Weights of a small GPT-style language model, trained from scratch on English Wikipedia: untied embeddings, a variant of Muon for these matrices.
MLP neurons of a small language model. Each row is named by its layer, matrix (down: output weights) and neuron, and shows model dimensions 0-63. Each number is 128 + 32 x the weight over its row's rms, rounded and kept within 0 to 255.
After each neuron's rows, "fires before" lists the tokens most often just after its 100 highest values on Wikipedia text that the model never trained on.

L6.down126 [167 139 113 107 160 133 180  59 103 105  99 151  39  76 186 147 161 154 112 103 138 106  96 104  83  78 180 137 121  76 143 152 166 122 184 119 143 173 175 116 127 112 127 132 174 123 118 176  80 148  85 112 158 129 143 118 105 113 155 147 130 123  82 146]
fires before: "% ", ".", "5 ", "di ", "7 ", ","

L7.down366 [141 127 164  98 153 136  72 124  89 183 124 145 110 147 140  78 110 120 110  70 121  65  79 136 133 167 103  92 161 111  89 117  86 137 103 155 104 127  98 176 165  82 125  46  90  83  92 120  86 123 144 113 182 130 132 156 131 153 134 118  74  81 105 192]
fires before: "| ", "and ", "(", "man ", "; "

L4.down127 [ 72 138  80 132 148  83 146 111  50 126 131  62 135 151 105  94 151 168 122  64  85 144 147 139 145 112 150 107 121  88 176 133  90 147 101  98  97 149 109 150 105 132 152 154  76  65 154  94 105 149  87 115 128 129 121  93 157 100 135 125  91 116 124 131]
fires before: "\n\n", " ", "\n", "): "

L4.down326 [110 172 149 193 153 180 149 117 100  98 159 107 129 129 132 101 158 141 142  95 133 154 139 145 108 121 170 157 146 139 120 141 144 158 176 170 136 206 133 115 132 144 113  79 138 172  97 161 130 127 107 129  81 127 131  90 103 120 124 117 117 133 163 192]
fires before: "- "

L2.down75 [116 127  98  83 162 121 105 105 154 146 190 137 188 140  76 165 101 162  69 111  90  90 121 134  95  93 117 122 126 109 122  76 167 160 149 178  91  65 139 133 112  94 154  82 135 140  94 145 116 155 140 113 108 205 176 127 103 106 169 124  90 145 165 183]
fires before: "/ ", "are ", "were ", "is ", "ired ", "is"

L11.down96 [151 100 139  99 181  93 148 116  93 145 134 127 113 150 135 186 149 179 161 130 157 127 177 114 172 156 180 102 127  71 179 127 125 155 164 114  70 114  60 129 129 171 182 135 177 186  97  86 145 162 126 145  96  94 156 136 194 155 148 200 104 140 151 125]
fires before: "y", "y ", "ies ", "ic ", "ies"

L7.down58 [119 180 155 124 100 132  98 177 111 118  98 176 139 150 117  87 117 178 144  82 126  96 149 170  94  98 123 148 102 198  96 107  98 144 208  57 155 118 151 132 120 125 154 136 120  96  79 124 113 142 107 155 108 126 116  94 210 156  62 138  77 124 143  92]
fires before: "| "

L2.down648 [156 158 118  78 155 114 160  78 150 108 130 121 126 171 126 113 140 153 112 148 130  98 114  69 103  97 119 119 157 109 137 131 153 104  92 107 127 163 151 137 149 180  92 106 193 105 141 145 127  77 108 131 158 152 111  87 115 101 162 116 120 114 111 171]
fires before: "| ", "the ", "August "

L6.down645 [126 118  60 101 102 147 170 158 175 132 172 139  87  93 117 121  84 131 180 104 151 109 109 128  90 123 142 112 147 142 123 191 104 106 141 133 150  68 122 131 198 116 114 149 177  89 153 161  66 189 123 217 126 112  96 143 131 109 117 147 144 119  85 189]
fires before: "| ", "of ", "==", "("

L4.down219 [105 176 155 149 158 135  43 165 146 105 157 135  93 158  85 145 120 116 178 148  90 171 196 169 150 160 105 158 149 140  92 159 247 108 136  72 138 181 141 146  63  88 121 171 200  85 160 133 172 132 145 106 195 136 148 140 100  67 105 141 134 143 120 158]
fires before: "p", "er", "ell", "ards ", "ered "

L7.down703 [ 75 153 129 146 154 126 126 114 119 135 181 162 139  83 175 145 131 150 107 112  84 124 157 157  59 105  77 140 128 138 152 114 120  84 112  86 138 106 160 136 104 101 140 111 136 119 109 213  85 142  90 171 187  83 174 132 147 132 114 116 119 180 172 148]
fires before: "of ", "\n\n", "\n", "| ", "for ", "to "

L11.down477 [147 105 113  41 131 133  94 108 206 134 181 139 143 152 131 120 134 147 104 116 179 127 119 103 169  87 153 149 162 141  99 175 150 178 175 130 155  44 112 141 108  34 169 139 113 172  88 103 135 136  76  92  79 167  83 137 157 120 141 147 140 131 136  96]
fires before: "\n", "otes ", ". ", "'", ", ", "\n\n"

L6.down59 [132 124 162 127 160 154 151  81 125 178 107 128 155 170 106 102 137 133 135 127 143 137 186 124  53 143 155 146 126 168 106 111 138 168 152 116 121 125 153 132 133 111 124 107  80 155 108 164 146 131 180 104 156 147 125 144 120 143 166 118 117 127 198  78]
fires before: "- ", "The ", "==", "== ", "In ", "=== "

L2.down89 [150 105 110 155 112 207 180 152 112 124  76 147 194 141 135 107 201 169 116 132 117 152 160 126 126 144 189 116 123 133 107 122  88 159 182 179 126 122 132  91 172 152 126 145 142  73  95  83 198 131  95 131 144 144 101  96 137 164 134 125 207  77 172  76]
fires before: "in ", "to ", "the ", "on ", "of ", "at "

L11.down568 [122 129 172 117 132 119 142 120 178  54 152 128 103 137 125 129  95  95 138 128 146 131 158 113  77  92 113 177  71 137 139 171 154  85  78 207  82  97 119 179  69  89  73 141 174 150  99 152 126 110 154 125 109 108 141 102 159 133 100 121 149 145 121  88]
fires before: "ing ", "e", "e ", "ed ", "| ", "es "

L4.down333 [142 142 118 112 126 104 190 137 173 150  51 136 150 115 143  89 138 112 133 156 122 190 126  81 147 170 159  99  64 163 125 153 176 195 188 136 130 149 170 135 134 146 163 191 116 137 159  99 122  90 130 162 110 132 131 174  97 152 145 117 188 101 155 184]
fires before: "of ", "to ", "\n\n", "ade"

L7.down295 [126 193  87 101 201 134 141 159 172 153 171 145 106 181 129 103 136 168 117 170 118 141  98 127 107 185 134  89 149 110 140 152 157 106  58 122  94  94  90 107 145 115 149  94 135  85  28 128 159 152 106  90  77 124 114 108  96 155 106  80 152 150  98 140]
fires before: "| ", "the ", "201", "202", "er", "|"

L2.down14 [119 132 101 101  55 161 108 144 104  93 167 133 152 144 191 139  81 124 108 117 151 153 150 101 160  66  34 121 145 126 118 108  93 146  80 118 172 111 142 136 118  56 117 145 126  97 178 142 184 144  37 169 102  97 114 148 107 127 117 141  75 126 136 158]
fires before: "| ", "ing ", "s"

L7.down73 [162 112  44 147 158 129 149 176 141 204 138 119 115 110  71 124 119 175 146 127 107 104 140 102  88 127 139 164 132 146 125 129 161 141 169  99  81 127 139 116 176 142 127 140  91 119 141 112 159 138 130 164 118 110 131 129 157 173 149 113 110 144 135 132]
fires before: "to ", "a ", "from ", "an ", "at "

L4.down440 [126 120 153  99 129 120 137  74  89 143 131  74 140 152 124 122 200 168 120  97 139 140 103 164  98 103 154 112 149 139 114  51 165  77 118 125 132 181 149 124 133 130 144 108 161  74 115 111 127 105  94 155 125 162  93 132 150 144 153  99 133  88 167  87]
fires before: "- "

L4.down133 [121 149 118 107 169 117 131  15 149  64 132 126 107 108 115 186 148 121 161 112  83 119  70 151 114 141 180  96 161  99 146 142 107 138 129 137  84 137 135 184 146 143  93  43 147 130 150 141 125 182 135 152  83  43  80 104 157 128 149 133 111 142 143  83]
fires before: "- ", "| "

L7.down257 [188  47 102  99 158 127 100  83 110 120  93  65 103 187 120 114 126 154  80 160 152 119 119 119  80 130 141 143 119 154 106  74 109 123 159 112 166 161 114  79 147 180 143 103 115 150 142 180 160 100  99 174 139 169 173 113 101 105  80 169  88  83 126 149]
fires before: "| ", " ", ": ", "otes ", "i"

L4.down335 [158 120 115  95 158 108 159 109 161  97 130 148  32 159  52  93 173 151 188 129 178 109 133 109 183 144 141 158 175 174 100 133 124 131  92 120 155  97 145 143  77 162 138 172 113 126  89 112 172 122 105 115 128 128 122 121 117 102 111  84 129 115 214 135]
fires before: "==", "== ", "===", "| ", "=== "

L7.down552 [133 118  88 148 123 157 100 102 133 101  98 123  86  65 127 138  96 153 120  55  67 187 102 118 180 138  98 164 184 152 105 147 100  74  81  95 118 135 111 165 127 174 119 150  64 111 144  74 112 145  53 160 115  94 110 195 134 136  70 143  99  79 135 123]
fires before: "| ", "|", "ject "

L4.down386 [114 134 130 115 117 117 139  65 173  73 106 104 122 122 132  82 133 160 194 128 135 125 133 114 146  77  65 159 107 121 149 130 125 125  81 186 137  69 151  94 102  98  22 141 119 133 110 150 147 143 124 134 122 192  92 125  60  81 122 109 144 114 189  97]
fires before: "==", "== ", "===", "= ", "=== "

L10.down691 [127 112 158  98 124 120  78 133 117  75  93  81 124 170 104  94 153 143  88  84 165 143 163 108  92 119 173 127 146  99 123 132 146 108 161  31 154 146 131 122 192  64 123 145  89 132 138 131 143 180 108 142 115 136 152 148  94 109  82 154 150 162 127 145]
fires before: ", ", "\n", "ary ", ". ", ".", "ity"

L7.down580 [114 120 162 100 112 131  98 114  62 181 172 120 152 123 103 104 123 160 102  72 166 144 113 166 188 137 154  69 146 125 122 109 185 155 108 102 156  68 134 144 134 149 138 184 194 128 179 162 181 168 119 152 121 130 136 158 146 114 105 161 210 176 152 174]
fires before: "| ", "|"

L6.down338 [118 156 193 101  88 131 110 117  98 153 137  93 116 105  80 173  87 136 132 115  62 103 156 126 113 176 115  77 168  94 147 139 150 106 167 135 130  83 149 141 153 163 115 113 116 118 162 134  64 202 129 102 126 155  67 156 142 168 106 121 154 143 134 187]
fires before: "itte", "ander ", "and", "on ", "un", "erc"

L11.down492 [149 163 110  99 188 137 120 184 135  98 153 129 100 133 126  94  99 126 112 129 132 134 158 157 140 157 112  95  95 176 107 132  56 117 131 129 121 115 171 161  52 109 143 111 103  89 117 148 173 177 126  77  95 144 130 146 209 183 144 129 169 127 153  89]
fires before: "| ", "|"

L7.down587 [122  69 141 117 131 129 123 139 141  91 138 148 119 194 142 134 104  80 137 165 105 149 173 160  98 103 135  96  98  91 111  59 151  96 136 115  86 130  83 104 187 134 132 130 109 156 126  71 113 137 168  99 158 145 113 149 135 204 103  96  97 132  88  97]
fires before: "(", "ed "

L2.down92 [152  78 137 133 126 107 100 137 130 132 103  96 134 151 151 100 132 107 128 161 105 151 107 198 158 148 132 100 131  77 130 141 149 102 188 129  71 143 170 112 156  85 117 165 141  78 118 100 134 118  45 141 161 156 135 152 152  98 102 117 138  68 159 161]
fires before: "/ ", "0", "200", "202", "199", "201"

L2.down147 [ 94 118 113 142 159 150 127 106  81 108 107 140 137  96 131 125 123 158 112  85 137  66 132 121 138 121 103 141 141 149 137 141 118 122 186  82 142 133 114 151 179 142 172  81 129  53 164 163 163 147 116 126 169 192 162 145 144 126 141 146 142 176 136 226]
fires before: "itte", "and", "ander ", "on ", "un", "is"

L2.down194 [126 156 114 109 149 195  74 106 151  81 120 100 159 109  88 122 184 103 126 128 118 123 120  66 170 141 175 152 137 142 113 152 181 130 143  80  47 150 138 122 174  73 160 104 134 146 128  63 106 239  96 127 104 109 144  97 118 155 157 108 190  90 152 165]
fires before: "\n", "as ", "\n\n", "and "

L10.down55 [ 81 121 191  79 133 102 119 201  69 120 179 142 113 179 135 132 115 104 125  92  99 114 102  94  78 101  90 120 109 152  73 157 134 142 171 115  76 160 123 126 112 129  83 151 103 102  73 111 146  87 165 148 144 103 170 171 106 119 125 178  38 125  94 126]
fires before: "o ", "a ", "o", "a", "as"

L2.down535 [ 69  91 118 149 108 164 135  70 105 151 141 102  88  98 137 133  87 164 150 171 118 151 130 136 153 104 150 140 113  80  91 126 185 142  27 101 139 136 109 196  40 153 123 106  61 137 108 117 139 151  79 105 167 104 112 159 113 119 107 142 145 129 166 127]
fires before: ", ", "ni", ". ", "ren ", ": ", "ents "

L2.down85 [ 95 165 104  47 130  66 109 124 177 107 154 124 127  82 141 136  75 104 167  86 154 163 107 151 188 153 114 143  68 151 111 110 114 109  80 156 136 105 112 103 172 165 103  96 110  54 104  85 100 147 103 142 140 128 108 121 122 125 100 135 171 143 166 129]
fires before: "\n", "\n\n"

L6.down745 [ 95 132 129 158  79  94 144 193 152 129 114 161 121 149  78 112 120 132 112 119 184 167 156  96 118 173 131 115 103 124 101 167 128 117 125 219  75 168 140 211 109 173 108 255 143 133 161 106  96  93 126 143 132  82 107  84 139 130 118 105 117 177 106 139]
fires before: "s ", "fic ", "ly "

L11.down684 [114 100  98 166  93 146 138 126 119 142 209 176  97 107 106 121 105 124 172 182 121 118 139  95 106 148 175 120 131  52 168 109 115  74 165 119 176 172 131  76 136 165 108 103 145 115 146 185 133 116 123 107 132  82 138 101 127  75 108 104 158 158  83 117]
fires before: ".", "-", "th ", "–", "00 ", ","

L2.down169 [ 75 169 147 130 143 167 144 154 134 108 149 132 106 126 167  88 130 105 143 138  93 137 138  22 147 167 129  97 115 119  83 102 148 115 124 128 160 130 129  62 149 109 175 180 102 115 116 125 204 130 130  85  92 143  79 126  96  31 121 152 154 101 160  87]
fires before: "\n", "\n\n"

L4.down756 [152 121 155 120 196 137 103 135 138 152 113 150  98 190 132 136 113 157 100 159 131 137 151 106  93 156 114  63 152 118  93 121  78 174 133 123 103 148  62 189 169 115 125  96  85 114  90 140  76 137 166 192 130 155 135  53 151 131 112 129 111  64 135 129]
fires before: "\n\n", "\""

L10.down5 [123 131 120 107 109  65 119 158 127 109 114 127 133  83  87  71 125 122  78 116  87 118 149 158  95  98 100 142 109  91 153 135  73 150 152 131 108 115 133 149  99 124 140 137 127  95 126 136 123 197 142  77 182  56 107 102 116  72 122 176  74  85  46 163]
fires before: ", ", "a", "\n", "a ", "\n\n", ". "

L2.down311 [205 100 142 114  89 173 148 184 142 124 100 126 139 102 183 167 128 113 156 121 165 122 168 127 141 148  83 181 134 148 140 184 129  86 128  93 127 119 169 128 113 123 108  83 167 115 135 134 121 169 171  74 128 144 144  77 164 113 146 146 135  92 178 116]
fires before: "201", "202", "and ", "States ", "were ", "States"

L7.down665 [ 93 116  92  84 148 132 138 140 115 128 188  71 134 146 130  85 139 194 132 115  92  74 169 164 132  93 116  84 120 144 130 125 122 107 151 134 151  71 104 155 163 151 133 117 112 150 127 172 131 133 108 157  93 101 107  77 124 132 112 106 144 125  78 179]
fires before: "201", "202", "199", "the ", "200", "197"

L10.down325 [107 128 120  79 129 101 140 144  56 143 173 102 173 121  80 124 150 103  91  72 121 137 144 134  63 110 121 105 113 159 144 149  53 115  94 179 164 111 132 116 117 107 123 128  99  87  67 137 117 158 133 138 135 140 124 199  97 102 123 153 135 165 129 149]
fires before: "o ", "o", ". ", "z ", "es "

L2.down638 [139  41 131 127 161  98 126 125 141 123 131 116 149 164 130  90  64 129 151 103  82 110 137 165 130  77 118 116 164 176 102 145 155 137 149 129 156 159 135 157  99 160  67 151 123 124 141  94 147 112 129 123 148 153  77 134 133 114 162 155 144 107 109 126]
fires before: "the ", "o ", "us"

L2.down679 [138 186 112 185 123 188 121  74 113 142  88 150  50 142 173 132 139 120 139 128 121 112  79 130 141  76 118 188 162 110 161  93 115 137 160 146 154 158 116 113 158 157 155 120  96 139 116 214 151 144 136 120 185 123 140 134 164 112 133 103 114 188 131 124]
fires before: "to ", ".", "and ", "5 ", "in ", ","

L11.down745 [131 101  70 169 126  97 156 128 149 165 137 181 121 124 125 189 135 127 130  95 129 123  84 128 125 156 107 162 115 123 132  92 145 156 115 166 133 147 131 177 111 158  68 182 120 107 102  97 146 162 133 135 185 165  98 115 112 156 124 177 157 162 145 138]
fires before: "ed ", "s ", "es ", "e ", "ing ", "row"

L2.down505 [ 95 100  91 135 189 108  83  55 107 131 125 146 129  57 139 162 113 165  95 136 115 179  85 144 105 158 179 152 103 109 138 106 103 125  97 107 158 163 140 143 175 179 128 128  67 121 109 148  70 133 101 143 124 129 125 136 136  91 144 114  84 121 181 166]
fires before: "| ", "C", "was ", "day"

L2.down225 [135 205 166 181 146 148 122 131 172 116 133  77 152 106 156 172 178 133 150 125  74  98  48 129 171 129  93 128 171 125 170 156 169 146 142 109 104 133 134 158 110 143  98 123 128 176 107 161 120 176 129  93  98 117 151 122  70 119 110 142 101 139 111 135]
fires before: "| ", "en ", "to ", "en", "ren ", "the "

L8.down426 [132 124 111 124  75 107  93 170  99  81  53  65  93  99 149 176 104 128 131 133 107 148 118 122 128 118 158 118 204 158 135 148 134 142  91 176 147 113  89 184 148 143 123 182 153 189 170 133 106 154 181 186 151 116 101 160 135 158  90 106 159 139 193 128]
fires before: "| ", "(", ", ", "ed ", "ory ", "son "

L6.down41 [136 177 152  78 119 147  96 172  74 163 133 130 123 129 100 124 109 123  92 193  89 170 109  78 137 161 151 164 125 104 152 103  98  70 126 108 126  99 119 132 180 172 170  96 144 138 170  98  51 104  76 128 137 113  84 125 112 122 100 102 148 182 117 121]
fires before: "\n\n", "k "

L2.down456 [167 123 187 105 122 120 125 141 152 202  97  99 126 152 102 109 132  78 131 114 100 128 107 114 163 120 109 110 122 142 125 175 126 181  72 115 108 174 124 136 141 118 122 149  94 141 125 108 118 146 149 134  76 117 156 100  65 115 136  92 118  81 152 129]
fires before: "| ", "en ", "en", "il ", "om", "an "

L2.down64 [123 168 146 120 141  90 156 122 138 107  93  97 135 169 114 130 130 201 184  89 106 143 140 116 100 117 129 189 159 107 177 132 131  70 129 110 139 124 160 121  75 150 126 105 129 214 158  75 102 178 185 145  71  95 126  59 152 153  55  76 103 141 152 102]
fires before: "N ", "d", "E", "W", "0", "st"

L2.down537 [166  74  99 116 113 151  63 125  82 141 155 143 132 136 110 146 127 132 117  87  37 155 172  97 118 140  65 101  84  75  72 113 180  70 134 119 120 131 134 199 109 115 133  96 147 107  60  90 192 163 132  80 166 170 128 130 172  99 136 102 109  84 123 126]
fires before: "/ ", "(", "201", "202", "199", "200"

L6.down550 [120 140 133 156 138 160 133  67  89 171 127 154 107 174 123 131  96 134  64 130 150 156 147 182 180 189 121 154 118  81 161 110 109 105  74 102  70 151  69  99 110 154 105 146 155 136 123 144 129 146 122 148 103 139 108 124  97 142  89 143 160 152  67 178]
fires before: "\n", "\n\n", "ine "

L2.down385 [ 97 140 160 111  79 130 146 155  67  93 136 153 118 127  79 144 152 134 140 114  98 113 167  87 138 110 108  95 137 131 124  90 156 123 114 107 110 144 124 172 109 167 156 123  90 216 103 168 115 157 115 192 141 130 152 139 133  74 155  74 166 133 163 107]
fires before: "(", "| ", "of ", "age "

L6.down318 [146 109 110 141 151 120 129 146 111 118 133 117 130 148 135 127 111 186 172 123 145 140 135 149 122 112 166  94 116 132 146 158 116 154 131 116  72 181 127 130 126 136 142 126  89 118 142 151 135 111 163 125 188  90 125 169 125  76  97 130 177 125 142 168]
fires before: "\n\n", ": ", "a ", "\n", "er "

L6.down477 [ 87 164 102  96 158 131 129 117 141 135 184 136 137 127  99  83 119 151 167 133 141 110 192 106 116  83  80 116 133 113  80 108 217 133 176 125 151 145 128 126  79 117 103 130 158  94 118 212 129 107  81 127 143 131 148 129 167  87 163 114  86 105 117  87]
fires before: "| ", "em", ", "

L4.down137 [114 121 157 154 120 113 176 107 151  94 114 171 156 121 142 103 159 108 131  77 116 176 153 119 129 165 127 122 165 141 109 116 156 143 148 120  91 185 207 115 143 134 155 132 156 105 164 148  94 167 111 132  75 164  78  93 153 157 161 122 163  98 186 168]
fires before: "- ", "al"

L11.down365 [142 177 113 111 111 133 124 111 148 156  51 131  94 152 126 129 140 170 157  86 130 107 159 134 139  61 132  84  97 108 200  94 177 127 115 100  79  98 141 103  92 131 153 104 182  90 103 130 154  48 156 123  89 145 104 129 129 121  93 137 168 122 125 103]
fires before: "ch", "ch ", "er", "ers ", "ered "

L4.down685 [120  94 149 155 128 183 140 147 131 181 156 110 144 160 105 115 156 119 170  91 132 129 152  87 160  44 127 124 147 144 185 138 166  94 132 130  98 107 123 112 137 138 132 125 179 147 123 134 132 143 143 110 111 121 139 150 145  87 164 157 103 112 237 129]
fires before: "- "

L11.down166 [119 164 181 134 153 158  85 172 118 140 133  75 120  88 143 145 164 114  92  94 168 135 175 117  99 130 139 125 130 155  87  88 126  56 161 195 206 103 147 170 198  89 128  93 114 190 147 133 143 162 152 156 197  85  94 181 119  61 176 130 161 184  76 124]
fires before: ", ", "-", ". ", ": ", "'", "\n"

L6.down36 [ 67 180 119 145 164 114 102  93  95  97 133 173 124 157 117 119 112 129  84  85 182 148 142  99 194 155 128 140 143  87 106 140 133 157  80 118 155 100  84 184 114 113  82 118 135 146 149 140  93 140  91 141 196 109 105 102 124  48  87  93 145  94 110  77]
fires before: "\n\n", "\n", "the "

L10.down342 [106 149 213 154 100 132 134 115 120 146 133 115 196 151 119 114 178 128  99 126 128 166 158 157  85 169 173 124  80 131  40 137 131 119 116 125 128 147 200 144 126 170  99 100 139 131 153 107 122 164 177 157 165 116  87 101 122 138  97 125 153  70 138 103]
fires before: ": ", "\n", "e", "ated ", "ation "

L10.down115 [135 120 151 155 140 171 159 128 146  82 161 130 176  75 155 185 167 167 191 150 173 110 125  95 139 132 162 129 135 179 127 138 174 102 115 118 116 113  92 180 188 139 103 138 150 114 139 119 155 135 163 136  72 155  99 117  87 102 109 214 119  96  79  68]
fires before: "y ", "y", "ity ", "on", "000 ", "g"

L4.down223 [ 98  74 132 159 129 138 135 121 181 156 127 158 120 175  91 115 142  73 101 129 100  68 117 105 144 126 133 145 142  85 209 170 195 145 160 139 105 110 130  93 195 134 148 146 194 124  94 123 112 161 106  93  84  95 116 104 138 132 125 124 159 118 149 110]
fires before: "et", "f ", "t", "ch", "k", "ch "

L4.down121 [139  90 103 148 171 119 156  94 107  77 132 103  86 101 139 126 142 152  76 129  80 122 100 142 146  54 162 142 149 129 115  63 110 112  70 102 164 119 222 136  75 199 141  85 151 115  61  94 112 129 136 112 149 126  72 103 107 133 118 103 115 131 157 197]
fires before: "| ", "–", "|", "Ver", "fr", "+"

L6.down179 [137 173 109 165  94  73 125  48 136 117 104 113 174 161 122 115 132 131 151 199 123 147 148 141 174 202 128 169 122  68 122 163 105 102 133 119 109 150 164 167 147 184 152  88  93 112 128 137  68 112 111 159 142 174 148  98 106 175  98 134 106 168  98 114]
fires before: ": ", "ation", "d"

L6.down726 [150 101  84 138 113 145 123 160 137 144  88 109 116 116 100 178 153  94  82 147 133 124 152 119 102 146 177 193 141  74 123 190 146 143 144 113 111 106  75 139 126  94 136 120  94 190 124  99 163  60 158 109 157 168 155 147  89 176 118  61 137  86 130 143]
fires before: "a ", "(", ". ", "ic ", "been ", "by"

L8.down265 [ 98  75 109 113  77 111  76 114 128 132 128 164 115 127 131 127 128 123 133 111 124 156 128 142 136 104 108 115 133 161 124 180 135 168  96  85 162 158 105 128 170 135  97  44  83 176 203  84 119 138 144 136  94 156 163  77 172 113  74 147 189  71 133 160]
fires before: "| ", "ug", "e ", "ements ", "y"

L4.down693 [137 191 144 170 116 173 105 158  96 117 163 111  90 179 192 103 134 152 146 171  81 104  72  82  59 131  91  81 140 121 130  66 159 139 141 109 113 182 178 142 176 195 136 109 148 122  98 131 100 165 111 159 147 103 125 175 193  92 110 146 119  96 117 143]
fires before: " ", "\n", "4", "1 "

L6.down359 [134 127 128 116 154 100 111 111 117 127 180 147 141 113 122 189  88 168 134 111 108 118 165 142 171 139 108 165 121 199 109 130 106  48  95 162 137 116 149  85 146 141 138  75 144  62 109 133 100 143 157 112 185 138 114 135 169 118  57 163 141 114 109 149]
fires before: "\n", "P"

L6.down204 [122 145 134 129 116 205 155 112 139 182 134  57 123 143 158 103 162  88  70 167 128 126 150 130 141 170  63  92 111  98  92 117 157 104  81 101 165 167  84 140 151 193 124 170 137 140 153 187 139 137 128 142 177 107 179 150 108 115 105 147 157 152 140 107]
fires before: "\n", ": ", "\n\n", "} ", "bor"

L10.down477 [191 137 114 108 135 147 184 144 137 123 132 106 109 125  98 186  81 128  94 176  91 130 163 116 130 192 100 107 132 164 153 134 140  94 156 159 127 139 155 152 168 140 127 119 101 150 109 147 102 110 152 172 117 173 167 104 175 120 137 139 111 174 139 187]
fires before: "ed ", ": ", "ter", "er", "ed"

L6.down387 [156  95  81 190 137  91 142 144 169 137  93 173 123 164 128 103 139  91  98 156 165 129 100  43 151 148  88 108 124 146 132 132  85 140 118 107 142 116 187 119  98  98 101 153  96 125 126 201 157 194 197 103 113 173 143  68  74  98 139 136 129 137 185 138]
fires before: ": ", "ed ", "e", "ed", "s "

L2.down511 [ 95  72 158 110 114 131 134 164 102 169 122 169 127 106 122  94 181 126 169  90 129 186  89 124 198 135 137 135 148 128 126  82 161 150 130 109 145 121 172 136 176 121 154 136  86  82 136 129 111 146 150 158  95  94 124 166 144 144 166 128 122 159 136 182]
fires before: "| ", "|"

L8.down18 [ 72 211 128 221 135  60 169  90 145 100 151  91  94 141 117 133 139 152 131 115 167  76 111 155 126 139 105 156 159  99  97  90 121 131 152 131 164 112 137 112 185 115 107  26 112 108 163 124  80 135 109  95 140 160  94 165 143 154 123  83 117 186 163 165]
fires before: "| ", "% ", "|", "km", "le"

L2.down303 [129 134  90 188 141 141 143 130 187  92 122 123 109 173  98 141 216  97 207 122 116 131 110 139 131 126 145 161 182  88 135 152 167 111 153 136 206 140 149 173 125 132 160 161 192 126 173 126 100 102 137 125  71 103  84 119 165 109  61 183 139 101 120 136]
fires before: "| ", "|", "the "

L10.down741 [155 117 147  90 193 133  85  98  89  95 130 114 148 126 102  84 147 231 132 110 147 136 123 172 178 135 140 119 138 140 144 140  78 173 112 148 171  74 109 136  83 120 164 102  71 137  99 127  97 112  68 157 171 126 134 130 107  36 156 142 100 203 112 123]
fires before: "o ", "in", "k ", "o", "as "

L6.down488 [152 105  79 141  90 135  84  60  58 145 177  30  53 156  75 123  97 144 149 111 163 119 128  94  77  88  91 150 139 169 149 123 105 121 104 110  93 156  96 130 106 150 134 111 120  85 168  80 135 113  87 116  56  99 117 100 154 147 161  93 156 170 125 110]
fires before: "\n\n", "\n"